config = dict(
    num_attention_heads=4,
    num_key_value_heads=4,
    head_dim=64,
    vocab_size=2870,
    hidden_act='swiglu',
    qk_norm=True,
    attn_scale=0.125,
    init='trunc',
    init_std_up=0.0515,
    optimizer='muon_variant',
    lr_head=0.00952,
    decay_fraction=0.709,
    decay_shape='linear',
    max_seq_len=512,
)
MLP neurons of a small language model. Each row is named by its layer, matrix (gate and up: input weights) and neuron, and shows model dimensions 0-63. Each number is 128 + 32 x the weight over its row's rms, rounded and kept within 0 to 255. A neuron's up and down rows have the sign that makes its largest values positive.
Before each neuron's rows, "fires on" lists the tokens most often at its 100 highest values on Wikipedia text that the model never trained on.

fires on: "ri", " gen", "is", "i", "o"
L2.gate278 [110 105 156 128 109 102 164 176 115 200 112  99 137 141 131 107  64 188 138 122  87 100  74  96 126 172 157  78 134  92 125 142 146  63  94  99 142 122  64  87 170 145  99 157 177 160 124 131 134 143 129 165  94 124 133 144  93  89 176 155 150 105 215 101]
L2.up278 [164 113 101 126 135 131 135 138  57 169 189 133  71  96 139 122 102  80 119  75  92 148 195 113  86 107 133 100  65 177 107 144 109 200 175 117 128 129 139 138 130 151 115 124 119 167 149  92 148 110 121 149 176 170 185 149 115 139 119 107 116 165  69  61]

fires on: "),", ",", "ic", "\"", "\","
L2.gate224 [139 121 120 156 173  90 154 116 160 140  82 150 150 121 145 137 157 158 129 142 131 126 106 190  98 124 106 159 117  77 115  93  87 124 150 117 128 124  64 130  81 141 106  49 125 116 132 149 150  90 149 110 159  78 150 149 109  57 171 133 169 128 145  95]
L2.up224 [145  94  89 124 192  83 116 120 125 137 106 175 111 203 125 120  90 162 172 126 149 162  96 146 167 133 180 151 171 150 136 135 137 160  84  69 100 111 144 113 137  62 135 157  54 121 143 107 110 119  68 106  97 109 184 122 149 104 144 113 140  57 163 175]

fires on: "e", "er", "ot", "arn", "i", " by"
L2.gate3 [133 165 189  83 108 145  98 115 134 128 122 102 121 157 158  69 106 116 122 136  98  90 145 126 170 130 118 104 131 153 122 155  95 133 140 114  96 148 129  77  65 151 134  76 130  94 123  94 160 118 142 120 152  89 128  89 131  77  84 166  86 135 139  78]
L2.up3 [122 156 124 130 123 105 132  89 149 151 130 100  89 171  87 127 135 164 134 138 114 132 190 169 133 143 129  96 107 135 160 131 120 133 136 129 129 153 122 116  49 107 143  88 183 116 115 115 124 135 156 131 160 146 143  96 112  94 160 111 121 157 131  94]

fires on: " L", "r", " D"
L6.gate0 [160  95 150 111 157 178 100 106  67 151 141 158 192  95 147 105 150 116 114 111 113 160 113  94 100 106 137  97 115 122 122  78  71  96 142 131 111  83 133 127 129 139 109 126 117 168 102 133  54 115 142 181 133 132  89 100 127 179 116 139 174 151 123 122]
L6.up0 [131 125  91 108 191 137 119 131  75 143  65  99 128 130 120  96 160 156 122 196 124 120 133 119 134 147 171 145  90 166 185 171 101 110 179 171 165 184 169 111 208 150  78 130 141 111 160 139 182  84 104 162  80 163  96 101  94  31 107 135  84 161  93 125]

fires on: "he", "ent", " fem", "ar", "ing", "ot"
L2.gate146 [136 103 164 112 129 130 120  91  48 129  84 153 144 103 138 144 178 101 106 124 115 169 123 161  99 167  93  86 108 144 137  96  66 130 149 114 195 112 131 134 101 182 107 137 122 159 167 159  71  94  40 133  88 114 131 118  99 150 161 118  79 156 138 136]
L2.up146 [ 91 112 166 103  78 170  41 108  43 155 178 123 157  76 118 124 158 158 118 128 159 108  79 105  79 133 161 131 130  69 136 158 107 164  97 129 122 129 120  85 193 126 181 171 125 150 110 117  95 150  83 126 110 148  72 160 123 158 106 164 128 125 208 118]

fires on: " and", ",", " of", "ology"
L6.gate201 [ 78  77  76  80 143  92  44 113 104 167 150 122  84 103 173  79 118 152 152 145 151  82 216 136 159 144 131 118 147 152 199  96 124 148  81 130 112 169 163 125 111  94 150 141 117  63 119  88  89 155 143  87 111  94 188 102 128 105 134 134 100  93  94  96]
L6.up201 [107 152  49 121 161 114  55 154 100 104 134  94 132 122 114 121 103 174 170  95 117 125 143 145 115 127 174 131 210 127 117 115 148 121 117  97 140 121 115 104 148 119 165 173 142 141 126  94 146 162 141 106  98 153 119 123 133 135 169  95  96 152 157 110]

fires on: "i", " '", "is", "ti", "“"
L2.gate586 [169 178 115 126 136  91 162 135 213 186 111 155  73 161 188 142 115 153 132 176 104 125  81  92 121 127  82  47 135  90 136 133 166 123 184  81 132  82  87  90 106 140 145 183 133  78 173 103 106  85 115 107 141 152 152 143 203 113 127 135 157  96 108 108]
L2.up586 [137 114 141 128 158 115 157 111 118 190 165  62  89 135 191  84 115 136 119 136  97 101  79 116  80 128 101  99 164 118 133 171 115 138 207 121 151 110 140  89  86 140 148  95 128 140 172 179 135  93 110 106 180 111 130 219 135 147 139 125 132  97  98 115]

fires on: " "
L6.gate6 [ 73 108 137 152  63 120 149 178  95 138 149 110  67  93 135 141 111 151 129 154 143  68  66 160  80  93 152 115 125 136 155  67 119 191  96 151 120 193 109 120 119 119 147  80 154 125 112 148 194 133 127  81 133 136  72 171  93 112 147 102 128 111 147 152]
L6.up6 [102 142 179 124  39 127 108 125 148 118  97 132 108 108 137 123 125 165 153 110 127 108 120 166 126 136  99 112 141 190 156 118  97 135 106 114 152 190 131 131  88 140 115 124 129  95 177 152 148 166 149 133 116 111 107 162  84 149 163  87  80  73 146 130]

fires on: ".", "-", " of"
L2.gate237 [ 77 127 116 130  60 127 107 126 100 120  91 139 108 112  76 122 177 129 158 200 168 182 112 187 119  85  49  84 132  76 131  99 162 106 123 132 135 101 132 169 159 153 141 119 166 128  99 127 159  94 190 122 145  95 118 139 135 124 135 131 121 131 154 137]
L2.up237 [ 55 114 126  86 153  97 116 187 166 144 120 107  97 158 156 149  84 195 135 194 134  77 116 174  96 135 118 154 122 119 126 108 116  72 110 125 132 100  95 128 154 130  98 111  84 148 136  50  91 120 109 131 120  98 113 111 195 137 121 103 110 163 104 133]

fires on: " R", " G"
L6.gate136 [157 111 125 156 103 109 175 120  91  74 195 134 142 127  89 126 132 111 127 105  88 106 143 120 164 186 180 108 150  74 124 130 116 140 105 147  67 138 101  76 134 151  72  84 134 117 144  95 180 146 120 143 101 138 107 116 149  98  78 120 124 134 122  82]
L6.up136 [134 145  50 106 142  96 174 140  99 183 174 133  92  92 156 133 153  95 101 149 104 122 133 128 168  92 101 144 165 163 156 145 121 131  89 123 105 136 150  95 166  86 114  89 119 180 147 144 115 121 154 124 162 117  92 115 191  94 135  72 103 122 102  92]

fires on: "ang", "ong", "g", "og", "ot", "ook"
L2.gate323 [166  80 185 186 137 111 128 108 174 108 143 146  91  63 181 175 145 110 168 104 147 139 114  67  88 107 179 139 140 136  97 132 122 125 156 169 155 117 106 168 106 159 129 114 112  65 154  93  94 113 102 107 179 174 109 155 100 148 106  95 159  87 170 158]
L2.up323 [174 146 134 154 124 112  85 144 121 129 101 126 141 114 192 117 123 102 152  81 124  67 144 122 155 139 168 133 193 106 162  77 151  91 147  78 105 122 136  88  93 121 121 123 169 161 128 136 144 119 114 141  76 130 153 156 172 111 132 187  93 145 140 153]

fires on: " acc", " sec", " Sec", "ec", " Acc", "lo"
L6.gate175 [ 83 173 150 112 186 131 102 128 146 160 112 113 151 177 139 142 159 115 163 110 149 120  96  87 154 147  78  92 117 129 107 134 123 129 148  87 154 131 104 170 148 124 116 106 160 106 168 144 159 123 118  64 122 116 115 130 118 137 133 128 143 131  95  95]
L6.up175 [149 132 166 175 183 131  73 143 162 125  93 126 197  79 149 114 201 119 122 161 135 147  84  71 153 135  35 108  91  38 106  94 129 143  75 113 155 133 116 147  94 124 167 163 149  89 124 117 138 128 111  73 150  96 158  84 116  78  88 152 131 152 100  98]

fires on: ",", "arn", "-", ":", ".", ";"
L2.gate607 [ 81 183 108 103 138  96  99 116 128  77  93 161  92 123  91 108 124 171 150 169 111 122 197  83 134 107 114 143  91 108 159  58 129  74 161 135 124 153 112 129 163 124 105 144  75 112 137  56 168 131 167 110 144 160 138 154 168  64  92 155 156 119 101 117]
L2.up607 [ 95 120 101 125 151 117 129 120 126  95 112  97 133 103 117 156 149  97  85 157 119 117 174 174 147 103 121 157 160  80 213 101 125 192  97  68  60 131 128 169 149  75 148 113  85  52  96  60  92  91  95  99 123 128  96 138 178 124 111 190 130 115 101 131]

fires on: "ir", "om", "ly", "ide", " to", "re"
L2.gate523 [157 127 145 127 132 176 160 141 124 161  76 133 162 111  98 183 142 145 113 148 133  86 148 145 106 145 121  93  36 117 172 169  73 198 152 133 168 128 176 162  47  77 143 152 119 140 107  74 109 112 142 143  94 103 105 153 133  92 152 126 130 159 138  93]
L2.up523 [ 99 164 124 164 130 161 187 137 154 191 112 142  98  59 171  88  73  96 126 175 112 163 152  85 129 148 136 142 151 164 116 130 156 130 206 150 193  95 144 123  79 131 126 115 117  96 154 181 101 169 106 128 129 164 181 100  98 125 191 163 123 113 186  92]

fires on: " S", " P", " N", "v", " s"
L6.gate39 [128 118 141 141  60 143 100 109 117 145  92 185 107 140 121  97 132 102 172 141 154 107 134 149 142 102 157 129  81 140 188 144 109 104  90 119 166 140  82 123 111 108 167 134 123 118  98  91 152  77 136 123 163 117  81 148 134 105 163  88 113  68 158 123]
L6.up39 [162 147 168 178 112 150 120 121 145 152 161 108 114 146 157  68 126 150 182 155  99 185 175  88 147 121 178 133 145 107 106 166 159 119 152 121 170 157 122 152 139 233  82 138 152 129  92 100 117 106 128 157 111 127 143 140 146 137 144 182 108  79 130 149]

fires on: " El", " al", " Ol", "l", " Al", " sl"
L6.gate222 [ 93 185 101 167 149 132 158 153 140 174 126 124 135  86 171 131 146 128  96 140 120 110 135  99  42 140 152 107 148 146  89 183 125 124  48 139 151 103  87  91 163 123 135 121 121 131 141 135  70 155 177 149  71 157 122 110 117 124 137 147 107 146  74 138]
L6.up222 [139 131  68 112 111  87 147 157 125 129 197 109  97 126  86 116 139 113 105  99  84 117 157 106 149 109 121 169 155  90 119 158 139 102  92 136 129 140  79  90 170 105 119 190 132 183 167  80 144 118 184 179  72 143 143 135  81 137 106  87 136 110 105 172]

fires on: "ist", "\n", "art", "orn", " born"
L2.gate63 [133 101 157 128 121  76  76 150 148 150 129 116 181  54 109 108  97 111 116 104 123 126 127 110 128 127  58  70 155 143 112  95  94  97 131 115 133 100 136  64 162 160 155 130 132 166 132 126 129 169  74  62 185  79 141 139 171 123 142 168  97 113 126 114]
L2.up63 [158 118 160 102 126 105 140 108 135 122  82 108 154  89 124  92  68 177  66 155 138 149 120 179 106  65  98 119 148 178 155 111 180 114 116 128 103 119 123 145 150 138 140 154  96 141 105 157 131  96 110 165 154 117 132 158 192 145 114 141  61 143 164  98]

fires on: "or", " was", "u", "ate", ".", "ug"
L6.gate161 [165 143 102 133 135 217 100 136  91  77 101 114  91  81 101 116 126 147 105 164 189 134  83 161 122 106 140 131 110 123 130 121 133 126 136  64  65 121 139  73 184 135 174  68 101 116 157  97 115 102 142  77  54 159 139 116 127 152 178 117 165 139  64 164]
L6.up161 [116 105 160  84 156 165 159 106 132  96  52 124  88 165 147 162 144 123 105 153 176  65  75 142 126 166 160 163 129 180 120 114 100  86 116  83 154 137 189 187 135 128 105 148 117 144 149  98 128 149  83 111  94 114 136 140 141 124 187 125 130 148 122 106]

fires on: ",", " he", ".", "==", "1"
L2.gate456 [ 91 183 160 118 163 129 144  71 117 159  79 181 123 165  91 118 146 103 106 183 144 134 120 115 121 126 128 170 135  82 140  98 122 101 161 134 148 176 141 163 138 135 159  93  82 168 107 112 113 167 204 104 174 148 142 131 122 171 116 130 111 166 148 149]
L2.up456 [ 98 155  72  68 147 151  87 135 113 135 147 162 154 155 114 152 102 123 134 122 124 124  94 126 104 131 137 133 109  83 129 146  97 119  87 142 103  56 130 127 119 173 203  96 169 124 116 131  98 102 121 150  85 124 150  84 185 117  93 129  93  92 130 123]

fires on: "at", "er", "it", "ort", "i", "ig"
L2.gate596 [199  85  69 136  90 138 112  93 158 105 128  80 136 107 160 112 110 162 120  70  99 107 139  79 110 101 130 102  82 142  55  67 126 156 151 162 125 135 124  93 131 112  83  97  71 129 116 161 146 167 141 210 159 114 145 126 108 104  82 126 124 113 115 169]
L2.up596 [203 181  27 135  79  78  97 137 113 145 114 137 151 101  88 135 108 151 140 126 109 123 179 130 137  91 149 126  61 175 132 143 143 142 112 162 150 124 101 122 137 160 114  78 136 123 130 137  32 149 132 140 157 169  83  97  61  99 174 109 148 122 111  70]

fires on: "y", "by", "in", "ty", "s", "n"
L2.gate35 [155  99 130 151 112 134 113  95 103 122 104 162 172  74  92  90 134 119 139 132 135  68 153 109 170 150  73 131 122 194 140 121 172 158 145  92 179 130 138 114  84 102 129 103 144  62 133 165 132 120 113 139 133 139 119 115  97 147  81 200 148 135 163 102]
L2.up35 [120 128 139 112 112 159 105 157 123  95 144 155 136 150 124 141 103 162 105 169 104 105 110 142 181 134 121 163 141  98 124 195 154  88  93 157 115 145 107 114 124 148 140 117 138  76  90  93 119 162 116 170  95  94  98 136  72  94 154  67  95 116 116 126]

fires on: "it", "n", "ik", "sp", "ig", "and"
L2.gate660 [123 117 115 151 133 166 110 151  94 141 130  56  59  75 128 186 141 131 128  81 128  69 114 100 171 102 179 118 147 132 139 112 137 125 147 117  79 141 183 118 110 132  97 161 173 118 141 159 114 172 160 159 150 131 166 138  98  93  95 148  85 127 140 138]
L2.up660 [120 120  64 135 140 146 113 172  67 157 153 142  99 126  92 110 176 144 159 161  93 232  91 158 155 122  90 133  82 198 156 136 144 129 117 188  95 136 160  95 110 134 131 114 144 118  90 147 100 206 126  85  87 131 145  70 148 164 125 128  98 104 166 141]

fires on: " res", "es", " Res"
L2.gate511 [171 153 130 118 137  85 157 163  48 107 156 139 137 143  81 114 170 114 148 136 163 105 154 110 132  87  39 115  96 151 168 160 110 101 118  90 124 154 149 130 161 132 122 137 187 146 143 157  94 116 171 125 160 120 156 155 106 143 181  67 164 154 122 165]
L2.up511 [127  98 142 127 123  91 156 101  89  63 124 119  76 104 165  88 137  92 161 142 147 111 112  57  90  90  46 151  92 161  84 151  98  90 116 184 103 145  96 187 109 119 123 155 150  88 138 144 161 143  74 118 162  71 103 173 165 227 147 169  95 144 107 123]

fires on: " performan", "et", "in", " el", "el", "on"
L6.gate559 [130 119 195 159 143 119 114 139  80 134 150 100  95  96 104 130  76 156 123 114  75  98 161 119  71 147 129 127 152 140 161 143  68 113 115 149 124 105 124  60 125 111  96 142 110  53 142  92 120 138 133 178 120 129  73 187  49  83 131 107 113 121  85 139]
L6.up559 [101 155 165 134 141  67  68 104 121 136 132 109 141 146 121 122 180 163 138 174 167 203  81 150 155  91  98 117 105 125 163 209 127  99 116 143  48 131 117 130 179  70 175 129  94 103 137 159 117 140 135 134 107 139 112 153  46 117 153 146 117 105 137 134]

fires on: "re", "er", "ic", "m", "l", "pe"
L2.gate570 [196 101 100 137 104 129  82  99 118 113 131 159 147 149 114 103 115  85 114  87 117  98 100 162 105  93 171 157 135 205 112 162 129 163 143 145 144  95 122 153 174 117  82 119 112 145 108 152 159 105 110 175  68  98 139 168 149 155  75 176 153 166 170 145]
L2.up570 [ 66 128 106  69 130 130 131 122 147 169 168  94 116 146 144 136  90  96 117 186 139 148  73 199 110 105 124 103 116 109 134 158 129 158 116 130 146  93  72 174 160 178  58  71 169  86 110 121 150  93 122 152 108 106 202 165 148 143 146 118 100 147 109  96]

fires on: "am", "om", "ig", "ir", "re", "ath"
L6.gate652 [160  63 146 106 109 133 149 126 112 117  92 124 106  60 100  81 109 178 133 135 148 131 137 142 110 187 164 144 101 117 115 138 131 190 177 153 106  84  75 114  87  83  95  91 121 140 119 138 125  79 132 159 135 148 138 109  93  95 187 120 167 113 143 122]
L6.up652 [104 161 116 100 140 125 127 115 163 147 140 190 119 131 160 123  70  97 114 157 140 200 156 122 135 117 172 125 121 207 170 155 188 151 193 137 164 111 188 136 126 146 139 129 184 111  91 140 116 109 108 138 120 199 128 113 143 132 133 161 111 189 138 136]

fires on: " \"", "\n", " .", "—", ":", " poss"
L6.gate103 [177 109  96 136 134 188  91 151 110 144 126 147  41  92 116 117 124 176  89 165 164 106 118 105 110  72 111 107 155 133 118 110 115 141  99 143 136 138  76 129  62 198 141 186 123  98 190 142 160 144 156 140 198  96 127 190 125 145 133  99 170 235 131 115]
L6.up103 [121  54 162 137 139  93 126 113 164 146 156 102  79 110 105  77 168 186  95 152 114 147 135  99  93 122 116 176 143 135 112  78  92 134 120 135 161 150 137 116  98  88 126 151 159  43 138 120  97 150  88 161 131 115 101 122 126 127 125 163 145 153 129 147]

fires on: "er", "aster", "i", "ll", "ik", "y"
L2.gate348 [209 137 114 144 155 120 120 135 117 155  90 144 192 125 121 191 121 127  94  50 159 124 190  62 134 124 151 139 149 127 134 118 117 149  82 197 181 137  88  62 192 133  65 109 129 116 131 129 107 191 112 126 128 150 168  79  82 112 111 111 124 147 130 140]
L2.up348 [115 193  90  77 140  80 165 130 141 130 169 148 130 111 115 132 184 157 111 156 165 166 188  84 142 172  56  98 159 190 166 139 152  83  88 177 146 139 124 176  82 128 113  68 130 190 166 125  95 181 132 119 122 173  80 111 120 170 165 133 123 118 102  90]

fires on: "-", "\n", "—", " –", "elf"
L6.gate535 [ 92 132 109 117 154 124 124 177  63 174 130 153 138  67 177 164 155  56  62 197 122 117  82 160 104 154 121 139 117 131 135  86 116 160 113 163 117 107 116 173 144 132  78 160 104 106 156 141  94  71 187 141 143 153 107 162 135  86  89 150 139 140 109 186]
L6.up535 [155  79 146  88 106 117 146 147 136 134  68 118 142 171 144 109 151 151  90 180 101 148 103 187 106 144 123 120 193 101 111  88 168 107 176 115 126  78 137 136 113 123 130 116 117  91 115 116 108 142  85 156 125 176 120  83 140 103  97 157 126 137 104  99]

fires on: " and", "-", "at", ","
L2.gate149 [160  85 117 148 169 135 158 110 113 156 141 130 122 156 169 206 139 141 154 146 115 147 114 170  82  38 121 138 139 196 131  40 110 137  86  87 171  79 129 139 164  98 133  82 104  96 159 131 150 108 104 121  86  92 122 117 149  98 141 124 164 132 119 115]
L2.up149 [179  55 182 147 163  73 154 146 153 135 120 179 171 129 148 105 200 122 107 100 125 118 150 140 120 170 131 113 107  98 134 115 172 173 134  97 105  86 139 137 156  99 155  79 145 146 108  90 122 145 110 125 100 139 106 101  75 121 178 141  95 139  55 135]

fires on: "r", "ch", "-", "pr", "f", "tr"
L2.gate272 [135 108 160 227 136 130  89 110  55 123 135 173 123 122 116 144 179 139 135 181 162  65 100  88 120 116  97 180  86 125 162 121 113 115  88 115 114 124 213 101 127 156  85  68 172 167  87 105  91 148 124 118 120 139 154 183 121 153 113  72 136 129 128 142]
L2.up272 [173 146 108 162  83 100 103 166 116 133 103 148  92 113 189 118 178 149 121 212  91  66  77 128 148 165 128 151 116 112 127 112 104  85 136 120 157 162 145 126 145 139 132 157 149 112 168 134  68 131  91 128 165 107  61  43 101  92 106 136 138 116 215  74]

fires on: "ub", "ount", "et", "p", "er", "t"
L6.gate487 [142 128  81 129  96 107  83 125 123 157 119 137 111 167 126 158 146  87  99  92 134 123 157 114  97 107 140 184  54 133 122 129 155 170 113 139 183 138 186 109 161 138 131 146 158 110 129 146 139  96 120 147 140 135  72  57 134 155  73 122 120 152 149 179]
L6.up487 [124 140  99 126 144 116 110 130  75 140 155 124 117 158 110 150 141 128 114 176 126 114 105 113 164 101 161 192  82 120 164 113  94 152  47 127 169  83 185 148 122  96 134 140 137 133 110 106 130 161 106 155 150 101 150 191 133 127 148 197 101 120 135 163]

fires on: ",", " to", "f", " of"
L6.gate263 [123 124  94 113 147 141 112 101  99 165 171 112 151 179 137 117  93 126 104  90 148 120 162 118 118 172 136 118 152 152 104 135 132 126 138  92 112  96 166 134 121  97 153 190 121 101 147  99 141 131 102 164 124 180 155 144 132 162 160 141 129 112 174  89]
L6.up263 [142 120 151 132 107 129  97 176 140 143 198 102 112  73 147 174 152 133 105 139 119  97 145 110  91 146 171 134 112  84 132 130 146  75 109  64 136 132 149 118 152  31 191 118  93 142 189  95 100 162  81 137  64 199  95 161 129 140 115 125 120 182 135 126]

fires on: "ody", "im", "e", "er", "es", "ul"
L2.gate677 [156 120 125 126 128 112  97  72 141  93 167 137 161 126 102 129 147 170 142 142 165 140 156 137  73  93  73 135 102 142 145 138  75 137  87 204 111  96 143  76 116 148 134 106 153 132 175 114 138  60 134  71  94 148 168  79 170  89 144 156 160  80 115 134]
L2.up677 [ 88 101 137 122 121 121 154 142 106  84 101 183  52 125 181  85 108 121 109 149 104 159  85  85  94  97 113 116 176 208 155 126 137  81 121 135 110 161 142 155 128  96  90 148 108 111 130 140 107 157 136 183 183 147 117  97  92 116 124 161  87 132 162 161]

fires on: " He", " se", "ur", "he", " ed"
L6.gate238 [ 78  71 120 110 147 111 175 126 140  93  70 130 130 130 130 126 108 126  78 164 157 131 150 143  47 183 141 152 116  46 144 152  99 147 150 127 134  74 109 106 111 152 144 110 145 163 122 131 137  74 122 170 104  85 153 141 132 128  47 152 168 101 104  65]
L6.up238 [134 170 171 140 187 162  85 118  99 100 137 119 115  70 144 137  89 168 114 108 142  92  66  90  71 160 106 139  65  88 173 161  99 128 130 169 133  73 135 124 145 203 171 153 119 134  95 156 115 118 171 165 136  45 124  86 122 111 101 102 171 141  89 117]

fires on: "re", "ic", "ve", "y", "vers", "r"
L2.gate619 [147 176 195 135 193  99 105 124 162 130 184 183  99 167 104 142 152 107  83 125 133 103 108 115 155 106 102 114 126 181 232 113 130 174 152 168 198 108  96  94 141  94  91 160 169 132 136  65 144 156 113 157  88 160  86 204 128 159 140  93 121 225 144 131]
L2.up619 [125 107 135 146 112 115 119 153 217 151 123 122 130 123 139 123 127 118 143 111 125 107 109 186  98 150 129  73 174 131 149 135 158 113 101 124 131 151  93  91 144 136  73 145 136 129  65 147 100 103 117 140  65 163 144 157 152 188 144 185 122 162 169 141]

fires on: "t", "f", "ab", "r", "p"
L2.gate430 [153 150 103 108 114 150 100 100 188 198 103 105  74 100 120 147 132 123 108  84 160  51 148 103  91 113 138 168 130 147 151 123 210 126 130 155 136 100 130 115 150 143 118 169 167 156 136 123 154 149  94 145 115 123 133 148 101 130 121 134 160 111  81 192]
L2.up430 [192 126 121 143 133 121  88 139  86 194 164 143 170 152 107 129 120 160  84 103 124  73 132  95 116 144  78 151 161 118  95 136 130 109 144  97 175 120 133 174 117 114 120 161 127  81 139 123  87 140  62 135 158 111 129 184  84 151 114 166 157 147 121 150]

fires on: " ", " #", " $"
L6.gate240 [125 180  95 172  67 151 137 144 127 139  90 169 133 134 188 147 128 109 124 113 122  65 109 137 117 152 132 135  87 104 105 135  75 138 122 134 128 136 121 141 168 134 103 137 150  99 113 173 135 113 128 152 163 122 110 186  67 107 132 111 102 104  65 109]
L6.up240 [115 164  85 149 103 155  64 118 111 103 130  93 152 102 103  73  45 168 176 171 143  87 132 113 159 103  95  51 142 147 174 109 147 168  54  80 105 211 110 117 141 162 156  42 172  42 147 172 112 154 160 122 153 163  88 155 135 148 123 154 148 121 157 122]

fires on: " L"
L6.gate376 [175 146 140  75 164  83 149 129 161 161 130 105 139 121 177  53 168  95 151 146  69 128  89 161 160 112  69 101 168 193 147 171 122 119 136 177 139 157 174 185  86 121  91  54 130 210 124 143  93 119 126 129 159 128 119  71 135 157 153 115  85 136 146 129]
L6.up376 [118 159 130 154 160 100 110 138 120 163  77  88  60 112 117 105 101 139 162 163  93  87  78 138 153 176 135 105 129 168 109 109  88 145 120 159 183 130 186 113 150 117  78  37 192 121 118 145 105  98 113 147 141 204 157 106 176 133 111  96 148 111 152  70]

fires on: ".", ",", ":"
L2.gate539 [102  82 142 128 137 137  51 164 116 120 117 150 108 184 161 186 176 132 162 164 154 163  78 168  95 100 157 119 152  97  79  63  79 106  99  71 158 170  76 158  93 163 123  45 136  86 146 119 113 149 179 101  89 147 118 119 150  72 146 164 145 149 134  96]
L2.up539 [103  86 140 134 119  79  87 107 118 144 135 152 131 103 109  62 140 123 113 109 182 106 111 158 117 111 125 164  89 106 124 122 119 139 113 145 126 157 149 175 158 153 144 170 113 161 136  72 111  71 163 119 134  97 109 115 229  88  93 111  77 131  60 144]

fires on: " S", " h", " dis", " m", " G", " W"
L6.gate360 [116 194 122 129  99  60 158  95 124 159 145 101 158 126 136  51 111 128 155 118  55  97 131 111 144 145 151 151 142  98  98 141 137 118 173 145  85 145 131 111 115  29  86 136 193 116 138 139  60 111 108  98 141  57  89 120 167 100 123 174  96 148 161 101]
L6.up360 [108 100 111 118  71  98 138 110 140 129 170 127 163 141 162 160 188 151 138 143 144  74 108 147 194 128 138 119 101 129 129 171 150 110 112 141 100 182 136 103 118 107 154 113 135 136 122 134 147 175 213 169 184 136 159  75 186 132 137 105 110 139 156 192]

fires on: " ass", " stat", " mov", " Ag", " ag", "at"
L2.gate255 [ 92  90 101 121 122 130 184 156 128 118  88 110 165 138 131 173  50 151 172  60 118 140 142  96 128 217 122  96 111  97 128 105  79 121 146 139 156 101 229 156  67 143 120 122 135 168  93 116 155 158 137 170 143 127 135 111 105 101 168 116 105  85 126  87]
L2.up255 [ 57  86 166 122 127 145 132 153 157 135  94 133 177 109 156 126  46 155 123 156  95 125  77 134 119 137  72  94 127  79 161 123  94 124 120 148 121  78 110 124 108  90  92 128 129 147 177 111  93 101 103 155 127 119  94 111 126 145 138  91 131 123 153 190]

fires on: "C", "P", "ian", "ang", "g", "R"
L6.gate63 [136 155 170 107  81  75 119 128  75 124 108 111  87 101  74 171 137 192 164 121 174 100 147  78 131 157 150 168  94 145  89  83  83 159 132  78 131  98 128 116 105 129  81  93 110  88 135 101  66 136 156 111 136 113 173 177 107 117  93 120 125  90 168 125]
L6.up63 [130 164 121  81 167  82 122 104 177 121  72 115 102 125 177 165 125 131 122 120  93 157 139 118 153 104 150 135 131  79 165  79 160 195 109 107  83  71 104 146 123 142 113 146 175 180  80 159  96 140 211 126  82 122 145 110 118 128 168 137 110 102 107  76]

fires on: " ag", "ag", " along", " Part", " Ag"
L2.gate460 [ 65  91 102  79 144 110 140 138 162 172 136 143 154  49 212 172 133 111 130 111 132 111 160 151  98 164  74 122 130 103 125 167 153 130 143 194  82 120 156 151 179 102 115  80 176 166 146 160 143  88 122 173 108  84 127 181 140 188 161 183 188 124 106 114]
L2.up460 [ 92  78 214  81  73 101 146 138 100 177 102 182 141 146 134 174  77 101 152 124 126 105 122  75 124 143  69 134 132 106 129  79  90 129 146 153 192  51  98 143 132 116 141 110 168 154 213  98 129 103 153 106 101  96 199 131 136 183 117  57  79  70  74 106]

fires on: " s", " S", "-", "S", " cont", " att"
L6.gate341 [ 88 153 161 125 132 134  52 131 135 144 148 172 156 121 144 100 158 111 178 141 159 123  87 111 110  68  88 191  87 123 161 143  94 121  96 178  80 140 112 197 113 106 143 143 112 130  81 182 127 140 169 203 163 138 105 153 118 135 120  73 127 109 195 105]
L6.up341 [137 114 104 184 107 126 165 115 122 153 190 124 116 144 161 144 158 133 157 158  79 121 103 131 181 139 120 109 141 157 132 166 154 140 149 134  97 197 156 151 135 151 159 133 129 171 123 180 158 117 171 219 143 121  98  83 158 124 107 137 176 101  82 157]